Part of a small language model's weights.
Architecture: RMSNorm before each block, untied embeddings, normalized queries and keys, capped logits.
MLP neurons of a small language model. Each row is named by its layer, matrix (up: input weights) and neuron, and shows model dimensions 544-671. Each number is 200 + 40 x the weight over its row's rms, rounded and kept within 0 to 999.
After each neuron's rows, "fires on" lists the tokens most often at its 100 highest values on Wikipedia text that the model never trained on; "fires in" lists the words (lower case) most often at its 100 highest values on Wikipedia text that the model never trained on.

L6.up2769,135,172,207,190,96,249,181,123,219,141,177,195,197,229,219,212,207,175,163,242,134,154,129,135,219,224,240,264,253,179,211,208,155,205,217,213,199,145,209,300,218,157,123,191,182,276,154,239,180,154,159,170,190,239,199,205,202,189,207,236,205,156,189,214,219,162,220,211,170,235,204,147,276,166,175,219,215,205,170,181,231,197,147,219,257,187,233,156,221,189,297,178,206,157,266,148,209,209,254,171,196,256,120,177,139,179,186,160,226,251,183,109,218,182,243,213,274,223,215,187,237,156,243,179,152,158,194,234
fires on: " New", " new", " up", " post", "ew", " a new"
fires in: "new", "old", "news", "post"

L6.up2437,169,183,184,155,255,215,271,174,207,261,206,131,196,209,204,204,248,182,165,209,219,176,222,262,194,190,272,187,243,236,227,221,247,212,193,180,141,212,194,215,242,137,188,202,197,233,125,175,200,197,302,248,135,204,248,150,232,231,167,272,202,198,216,171,162,197,191,202,201,169,212,188,165,226,194,267,203,265,160,230,184,165,242,178,195,290,148,184,231,172,182,163,229,219,205,203,170,222,180,168,187,221,152,258,148,264,155,227,227,193,212,220,236,186,168,267,176,162,238,202,205,249,178,201,229,135,176,203
fires on: " to", " is", " to be", " from", " may be", " of"
fires in: "to", "be", "is", "from", "of"

L6.up1370,169,163,224,216,187,257,171,137,256,226,268,278,172,197,310,182,193,231,271,232,182,250,156,152,160,216,203,233,200,118,242,172,212,242,154,169,206,168,86,247,211,179,204,139,171,268,214,181,187,274,219,271,174,212,118,230,225,217,241,203,152,247,141,175,215,135,189,178,179,148,115,172,213,163,197,217,185,219,199,207,172,191,210,179,176,197,186,287,188,242,166,193,223,246,153,177,191,229,180,215,191,231,221,166,217,182,183,191,178,257,209,174,226,209,245,145,178,200,209,88,203,257,195,263,194,99,191,201
fires on: " of", " how", " of the", " for", " near"
fires in: "of", "for", "how", "the", "which", "near"

L6.up2881,199,171,270,175,191,174,186,217,206,156,226,190,219,194,188,76,213,190,215,220,197,165,183,148,187,171,222,265,188,209,194,229,252,262,182,166,162,188,118,182,218,185,197,205,168,191,174,204,227,212,216,215,180,183,147,249,153,194,166,191,194,217,173,217,247,173,219,222,194,95,142,215,189,206,127,207,223,207,152,266,277,209,187,169,229,202,256,188,212,190,248,272,255,174,166,259,192,211,215,144,212,251,233,209,228,178,137,207,205,152,260,251,194,218,243,196,159,161,184,245,198,119,166,224,242,195,184,180
fires on: " in"
fires in: "in"

L6.up1939,218,214,144,188,188,156,121,186,294,242,244,238,183,161,257,243,208,190,126,179,177,209,237,200,235,169,229,174,212,176,201,202,183,271,188,210,205,143,151,196,187,148,142,242,264,188,246,243,152,167,277,211,156,269,213,238,173,176,253,151,233,168,213,199,173,233,240,193,187,177,253,191,201,183,229,178,253,144,156,198,234,219,206,204,154,255,191,199,176,156,181,163,227,253,258,205,200,197,222,99,190,171,164,232,190,177,175,138,215,279,204,232,236,131,234,176,191,199,237,196,143,195,131,220,204,150,176,196
fires on: " to", " for", " of", " Army"
fires in: "to", "for", "army", "at", "of"

L6.up1545,175,197,243,189,205,170,148,264,256,185,108,179,212,175,227,197,250,246,257,192,287,231,189,165,134,205,206,270,194,270,228,197,199,177,138,205,169,173,239,162,234,132,174,169,191,256,149,248,195,207,150,181,235,199,172,237,211,178,207,167,260,156,191,207,207,162,210,173,114,175,172,233,219,211,272,117,256,226,253,225,176,298,138,215,234,203,231,182,242,188,201,276,190,221,177,187,276,126,195,260,270,219,165,155,230,210,139,185,252,214,272,188,123,202,194,277,155,256,126,203,146,166,207,246,225,204,169,168
fires on: " as", " in", " under", " just", " until"
fires in: "as", "in", "under", "just", "until"

L6.up1664,177,289,183,205,208,213,79,209,265,185,230,253,233,238,244,181,222,219,183,171,230,233,217,202,257,230,232,243,201,204,157,219,204,212,230,174,199,136,85,254,124,245,171,219,194,202,257,241,201,221,205,218,160,257,170,232,228,134,231,197,302,220,310,247,209,189,196,203,215,188,177,108,197,199,181,229,175,207,154,245,178,231,235,185,202,201,251,185,149,253,173,240,148,161,201,202,171,293,197,150,218,277,265,192,209,139,230,259,172,272,194,229,263,178,153,177,185,155,144,138,161,217,260,196,111,218,187,192
fires on: " for", " in", " for the", " to", " of the", " by"
fires in: "the", "for", "to", "in", "by", "that"

L6.up186,230,208,104,201,221,164,228,225,153,253,224,138,183,113,226,222,160,170,186,286,124,202,158,197,198,243,166,252,263,219,183,155,205,202,165,221,199,178,161,235,226,145,262,177,171,199,215,204,166,174,204,227,200,181,261,174,210,198,148,276,174,177,55,220,213,165,224,181,234,260,159,211,184,190,196,243,232,202,232,206,195,201,219,230,244,159,239,134,188,150,128,116,200,244,186,186,164,193,191,152,167,228,229,133,132,133,209,203,171,253,208,199,219,230,115,243,196,198,214,229,210,173,176,241,215,185,238,165
fires on: " of", " from", " of the", " from the", "s of"
fires in: "the", "of", "from"

L6.up2223,160,183,228,138,194,135,154,224,244,179,233,231,142,219,194,209,219,244,171,248,181,190,228,238,228,174,170,188,127,215,228,160,201,223,183,211,245,203,231,227,175,230,147,218,231,156,200,252,263,253,221,259,218,218,256,250,161,195,180,222,175,182,213,173,215,264,254,264,209,168,241,287,151,275,202,117,248,242,173,126,216,158,260,209,119,220,173,200,230,130,196,211,203,235,239,262,226,220,228,201,153,226,309,256,176,259,167,174,196,140,194,196,254,245,165,235,95,205,210,143,238,194,167,159,220,133,180,200
fires on: " after", " before", " After", " until", " the", " to"
fires in: "the", "after", "before", "until", "to", "of"